config.toml
norm = "layernorm"
attn_scale = 0.177
parallel_block = false
MLP neurons of a small language model. Each row is named by its layer, matrix (up: input weights; down: output weights) and neuron, and shows model dimensions 64-191. Each number is 128 + 32 x the weight over its row's rms, rounded and kept within 0 to 255.
Before each neuron's rows, "fires on" lists the tokens most often at its 100 highest values on Wikipedia text that the model never trained on. A number after a token or word is its count.

fires on: "ch" 23, "l" 15, " w" 12, "u" 8, "um" 5, "erman" 5
L8.up575 [ 93 163 143 139 182 196  92 104 123 112 140 101 119  93 178 165 121 132 133  85 155 133 150 149  97 122 109 139 146 128 148 118 108 132 138  78 135 112 170 140 138 114 105 141 135 128 130 115 134 129 160 134 113 143 124 144 160 120 117 149  97 181 180 164 197 192  72 187 105 142 117  87 162  44 133 145 120 188 104 121 129 158 160 119 127 156 115 113 192 142 109 141 144 128  90 123  86 130  79 115 111 125 140  69 156 170 157 148 135 246 140 106  91 145 182 152 112  93 125 140  87 151  99 108 121  88 150  89]
L8.down575 [193 138 104  86 152 100 118 142 114 133 103  97 132 138 143 126 204 167 127 103 156 129 147 125  92 189 118  63 150 143 141  97 192 163 100 139 117 129 139 129 144 134 150 128 168 100 154 126  99 122 121  75 161 143  78 139 108 100  96  93 135 179 145 144 177  83 170  97 160  32 123 172 153 123 171  97 115 129  83 170 147  78  73 158 107 150 102 119 132  99 143 157 166 102 106  83 136 123  96 118 103 110 120 100  92 113  95 106 145  81 130 151  87 151 117 108 128 116 155 155 167 124 141 151 124 122  94 123]

fires on: " g" 15, " t" 13, " G" 9, " and" 8, " he" 7, " |" 7
L13.up735 [113  97 119 123 117 114 139 108 110  94 104  87 111 134 121 150  87 126 142 141 123 148 107 155 168  84 139 113 149 120 175  98 109 110 114 184 145 189 137 132 107 107 121 115 139 143 112 128 133 124 190  41  97  50  52 104 146 168 146 154 108 116 150 122 112 141 160 150 156 119 242 133  86 112 141 147 113 142 136 118 204 122 182 149 124 116 108 147 148 188 138 135 187 117 108 107 129  99 128 189  81 134 117 129 199 111 137 130  70  86 135  95 117 126 172 192 145 103  76 118  92 121 135  85 127 101 173 117]
L13.down735 [170 155 137 104 125 129  88 154 113 124 113 132 117 100 139 119  76 180 156 132 160 156  82 119 142 136  68 120 163 158 146  97 147 117 134 127  83 166 127 130 120 193 116 166 145  73 125 124 129 131 126 117  88 112 107 144  55 166  93  99 156 133 163 131 119 168  94  64  90 152 137  94 152 120 151 180 177 182 120 200  88 151 187 166 167 116  86 141 164 109 139  88 114  77 133  97 173 135 148  81  84 102 118 132 109 151 113  97 149 188 140 108 122 104 116 144 109  94 101 208 142 138 139 110 195 127  91 133]

fires on: "us" 42, "is" 17, " the" 16, " des" 12, "os" 5
L2.up525 [123 118 161 128  52 138 124 120 126 128 185  94 152 154 115 145 122  79 143 150 124 146 195  94  84  95 158  81  56 137  87 140  44 135 178 155  46 134 150 124 163 118 106 140 171 151 185 141 182 134 155 108 114 155 145 101 130  95  91  99  86 131 124 101 165 149 148 128  97 146 138 117 179 143 107 170 138 121 133 163 151  95 179 137 121 131 106 133  64  99  87 103 165 110 132 106 113 101 161  94 177 164  97 143 112 126  86 138 174 123 155 128 175 102 165 148 129 121 162 172 131 151 154 103 144 145 105 168]
L2.down525 [160 115 126  93 136 107 113 148 154 177 153 148 121  87  27 177 186 157 146 165  98 114 164 121 106 133  69 110  97 127  96 119  94 147 104 178 103 142 131 141  87 138 144  14 151 171  82 127 133 148 147  97 107  95 147 101 131 126 125 155 140 157 113  94 156 199 134 152  97 152 125 190 108 112 126  75  47 121 124 151 117 210  84 110 137  92 155  90 166 138 148 110 152 143 107 108  89 110 155 118 147 117 177 185  93  60 186 175 172 142  78  80 120 219 137 106 123 124 121 108 127 126 124 117 119 119 141 104]

fires on: "." 38, "amp" 32, "ed." 18, ")." 6
L2.up352 [117 179  61 152 140  86 124 147 155 120 127 130 142  63 102 104 116 163  84 127 157 198 167 147 116 156  77 109 104 170 179  24 124 130 131 109 139 174 136 153  69 165 115 106 173  82 145  71 120  84 129 128 200 149 215 156 125 154 157  81 177 118 117 174 144  98 105 120 103 134  99  93  68 129 129 169 113 125 193 140  92  95 160 208  99  95  90 148 129 173  98 122 133 188 120 138 110 131 140  83 175 141 148 144  78 105 115 147 118 190 108 115 131 141 140 138  79 131 139  97 117 113 157 105  95 115 119 150]
L2.down352 [120 153  88 102 132 146  80 153 114 116  65 170 124 151 162 171 156 133  85 105 123 147  85 132  99 145 102  96  70 147  95 162  88 143 156 166  76  85 155 129 135  95 158 120  40 144 132 119 130  66 136 142 223 133 128 120 130 152 158 126 102  82 110 145 146 166  84  74 159 153 116 153 127 140 156  66 111 117 158  50  84  65 128 159 111 171 185 136  54 117 119 118 152  86 158 130 136 133 109 131 138 135  77 129 137 170 145 104 133 177 100  95 165  87 126 111 124 112 125 142 173 103 181 128 119 111 109 135]

fires on: " A" 61, " be" 19, " a" 16
L8.up145 [120  97 161 164  76 156 140 151 159 150 136 116 122 156 114 183 107 184 135 123  98  83 139 116 113  80 152 132 182 122 130 147 129 125 107  99 160 145 125 174 123  93 117 160 126  87 114 134  85 181  95 119 111 129 176 176 122 109 124 130  86 112 141 119  98 116 140 170  76 186  98 151 131 137 167 117 108 105 136 102  44  86 148 141  94 100  96 109  62 132 169  83 140 137 116 158 123 138 189 154 142 108 153  89 122 122 135  52 121  80 101  68  83 169 118 142 140 163 111 142 107 138 132  76 187  85 143  47]
L8.down145 [145 180 131 135  93 142 143 125 135 166 110 165 128  72  69  99 167 109  96 148 119 115 131 113  67 117 119 134 190  90 139 145 104  78  78  67 101 162 152 106  52  88 172 106 155  88 136 114 173 120 139 127  94 146 111  89 102 178 185 138  86 148 149 135 125 107 171 137 102 101 156 141 114 166  40 149 143  86 143 133 157 115 111 191 132 138 155 141 127 128 140 118 179  90 121 163 179 133 140 129 122 186 226 166  98 142 131 154  96 112 134 100 152 142  95 140  95 219 102 131 130 113  92 163 161 100 144 115]

fires on: "ig" 24, "ue" 10, "ord" 8, "pp" 8, "cc" 7, "es" 7
L9.up135 [168 136 156  96  98 124 167 109 153 157 147 153 147  69 140 171  85 114  90 157 113  93 165 170  95 166 125  93 146 123 109  81  99 202 103 148  84  98 155 114 129 188  97 159 159 143 121 165  75 161 107 195 140 136 123 115 146 172 133 140 148 154 124 119 142 168 159 131 137 132 130 111 136 138 155 120 131 117  93 156 155  78 102 170 143 104 142 111  95 112 135 108 140 106 168  92 150 121 162 101 135  88 123 121 155 192 133 167  81 116 115 169 140  70 162 112 122 191 143 170 170 127 178  91  87 102 145 135]
L9.down135 [199  92  79 114  60 166 148 150  83 144 138  99 112 125 112  99 124 242  97 192  70  71 107 192 125 107 125 105 121 107  90 134 153 193 106 167 132 179 104  90 117 165 114 165 123 153 140 101  85 140 107 104 113 124 163 136 128 160 131  65 137 116 161 163 138 173 139 128 111 175  82 113 122 127 197  94 141 169 135 123 139 127 125 127  97 111 172 174 122 131 151 144 173 131 118 126  47 180 148 115 143 113 156 158 101 157 205 137 112 135 116 132 107 121 142 134 184 138 142 139 104 144 143  84 112 101 178 115]

fires on: "i" 12, "l" 12, "k" 12, "ud" 11, "u" 8, "um" 6
L9.up727 [ 62  84 109 108 128 180 122  58  92 128  96 133 118 173  82 174 175 109 141 134 137 168 190  97 154 128 146  89 179 125 147 157 134 134 131 158 116 151  99 135  71 135 106 116 167 163 159 184 130 167  95  98 135 137 135 138  95 139 103 167 123 168 210 158 155 143 120 209  62 114 124  70 130  76 120  86 136 152 149 116 191 147 124 100 141  96  77 113 120 121 126 173  50 126 120 141 155 108 125 161 152 118 159 100 136 156 185 117 128 145 162 175 102 130 136 173  88 126 125  93 117 106 109 120  99  68 105 158]
L9.down727 [178 108 157 111 120 132 143 142 143 116  96  92 148 154 128 147 170  78 137 129 144 125 137  64 153 112 110 153 149 180 161 111 184 176 122 126 110  71  82  88 115 105  75 161 152  94 116 155 151  95 143 104 132 110 110 144 163 129 117  82  98 145 113 147 161  99  42 106 111 154 106 154 161 156 146 135 148  86 155 127  99 143 107 148 171 156 114 197 153  93 123 156 175  77  93 136 112 154 173  82 113 150 145  47 137 113 121 174 156 123 111 125 163  88 109 134 148 137 137 154  66 172 116 128 145 137 130 157]

fires on: "\n" 15, " (" 15, " |" 11, "|" 10, "," 9, " 1" 6
L10.up703 [103 125 147  82 150 104  84  47 142  69 102 103  90 116 120 142 120  74  96  89  68 102  64 185 127 116 174 151 111 140 175 128 157 148 129 180  87 160  86 114 112 113 127 123 121 111 105  96 116  70 114 170  85 120 164 120  95  92 137 141 141 166 152 183 191 107 150 166 168  86 142  98 139 110 110 139  86 137 114 131 120 126 155 136 156 123 198 130 106 139 148  79 137 115  62 128 125 135 122 131 154  95 132 108  79 194 104 133 172 100 125 120 115 164 160 124 119 167  79 118 138  57 114 140 171 171 104 122]
L10.down703 [203 195  58 143 168 147  76  69 142 139  90  93  98 101  95 137 125 135 120 135 167 141 157 146  80 135 179 113  75 107  99  84 162 113 120 165  95 174  84 141  96 103 164 141 157 115 100 140 162 124 142 105 106 110 147  97 113 145 112 134 139 206 125 110 112 119 140 108 130 131 131 167 125  64 103  64 165  82 155  83  89 194 111 159 134  95 108 145 160 156 144 124 103  94 117 147 130 150 170 192  96 113 207 164 146 136  95 132 158  90 118 106  92 185 134 134 109  80 126 122  51 110 172  85 145 109 145 165]

fires on: " f" 37, " a" 11, " K" 9, " A" 5, "p" 5, " Sp" 5
L13.up210 [ 87 151 104 135  59 129 177 132 167 120 154 142 179 123 103  99  85 147 176 152  45 106 122 129 112 114 158 148 101 167 100 117 125 155 132 120  96 197 129 109 131 111  91 172  97 108  96  87  96 101 114 170 193  93 109 102  85  71  84 153  92 131 161 148 145 160 156 184 143 156 179 136 144 117 121 166 130 127 162 164 134 115 162 130 129 100 111  67 131 142 153 146 123 105 177 147 138 122 160 115 137 176 147 139 136 150 158 105 131 109 105 130 123 183 118 190 135 176 110 153  98  80 125 107 140 113  87  80]
L13.down210 [135 157 129 141  86 147  98 107 107 140 107  94 114 144 114 121  47  81 130 169 138 156 143 102 128 132 126  87 148 165 105 201 147 110  44 112 192 155 141 108 125 121 155  82  77 155 162 122 162  97  52  85 156 145 122 105  96 211  89 209 137 105 146 148  77  95 159 169 112 153 113  94 143  96 122 169 112 174 118 104 105 151  95 148 133  96 129  93 190 131 102  58 171 102 132 153 159 114 167 138 134  99 171 129 107 104 104 122 135 127 130 175  88 138 154 151 131 136 138  85 119 151 124 124 128 115 119 124]

fires on: "ot" 17, " t" 14, " St" 9, "%" 8, " and" 8, "p" 8
L12.up17 [ 73 137  98 131 123 106 102  97  93 113 134 100 183  96 117 172 103 106 157 152  71 124 134 118 115 121 148 118  98  90 107 113 125 151  93 128 154 135 124  85 143  77 178 151 131 140  83  56 143  77 137 126 152 109 171 197 125 228 155  99 131  83 131  95 117  87 125 198 139 141 203  59  99 122 120 119 182 143 111 130 141 143 169 126 157 138 147 122 109 104 111 103  85 104 164 107 146 179 134 152 126 120 145 160 141 206 127  95  45 121 101 108 123  79 179 177 144  92  84 116 219 140 185 141 123 147 153 113]
L12.down17 [146 118 126 149 121 142 129 218 137 133 157 104 142 125 118 123 103 139  91 133 119 118 131  70 157  84  76 134 167 107 139 107 143  51  51 122 144 149 138 131 133 139 140 145 116  80 114 147 135 203 146 139 126  78 107 111  83 109 142 116 148 109  91 137 109 119 119  63 152 124 167 116 140 114  67 124 158 113 116 186  59 152 110 206 111  93 172 114 142 179 157 122 149 146 110 146 123  97 141 129 174 115 128 156 133 124 101 140 166  78  98 124 112  68 108 166 109 154 121  94 185  99  82 169 167 144  43 116]

fires on: "is" 23, "um" 13, "ic" 10, "os" 9, "on" 8, "x" 8
L6.up599 [ 96  87 121 157 105 175 121 169 105 149 126 127 139 115 165 130 117  50 129 153 103 144 132  73 101 121 132  99 156  89  92 113  91 112 149 147 102 132 148 108  92 182 109 157 142 110  78 190  89 164 148 164  97  78 158  98 121 123 126 166 103 168 109 113 147 156 152 140 135 121 162 146 129 118 204 176 128 166 151 156 200  54  80 108  91 126 154  95 134 133  79 144 156 129  61 167 117  92 119 118 145 120 127 137 113 179 160 122 110 161 136 182 174 148 196 174 145 100 160 154 128  98  99 127 182 154 133 112]
L6.down599 [130 157 139 121 122 124 122 124 182 171 151 127  92 139  86 182 195 161 108  80 108 135 111 152 157 105 141  87  81 151 107 126 135 148 166 131 109 193 154 176  94  86 169 141 131  56  77  87 113 122 146  78 135 119 168  87 164 121  80 114 193 121 170 184 128 126 184 116 147 111  94  86  79 103 127 171  83 138 136 126  74 214  81 118 148 125 116 115 122 187 146 122  86  89 105  88 104 121 148 101 102 113 116 225 108 106 157 129 133 125 111  72 145 111  80 129  87  60 108 117 160 138  90 118  75 126 112 182]

fires on: "," 19, " 4" 17, " 3" 13, " " 11, " 1," 8, " |" 4
L12.up492 [ 88 131 121 144 162  88 127 130 155 153 101  49 122 107 167 159 165  50 122 149  79 128  90 127 135  73 115 121 131 170 159 123 159 177 126  92 141 169  85 140 134 134 161 116 120  91  70  34 144 123 128 129 113 147 162 117 188 169 136 138  73 152 129 136 168 125 189  79 107 113 133  93 112 165  87 141  68 121 117 107 132 106 139 107 204  91 158 150 135 160 127 103 105 115 125 128 142  89 127 154 115 124 128 136 151 124 136  65 123  60  97 150  95 159  80 126 115 127 168  66 124 119 133 120 145  83  58 216]
L12.down492 [158 121  92  82 162  84 122 132 116  99 162 140 129 103  83  79 161 100  79 101 143 160 108 114 114 157 178 134 148 137 189  93 137 117  82 132 134 102  89  69 103 163 179 128 113 152  93 110 125 162 105 196 188  58 113  76 112 111 170  89 188  53 111 134 144 133 152  99 102 116 142 115 115 125 106  75 142 128 149 199 139 160  98  76 238  75 195 114 167  71  96 110 145  85  92 154  61 124 141 159  98 105 131 118 139 106 200 142 156 117  89  78 117 177 125  48  83 193 144 142 173 134 147 108 127  84 138 156]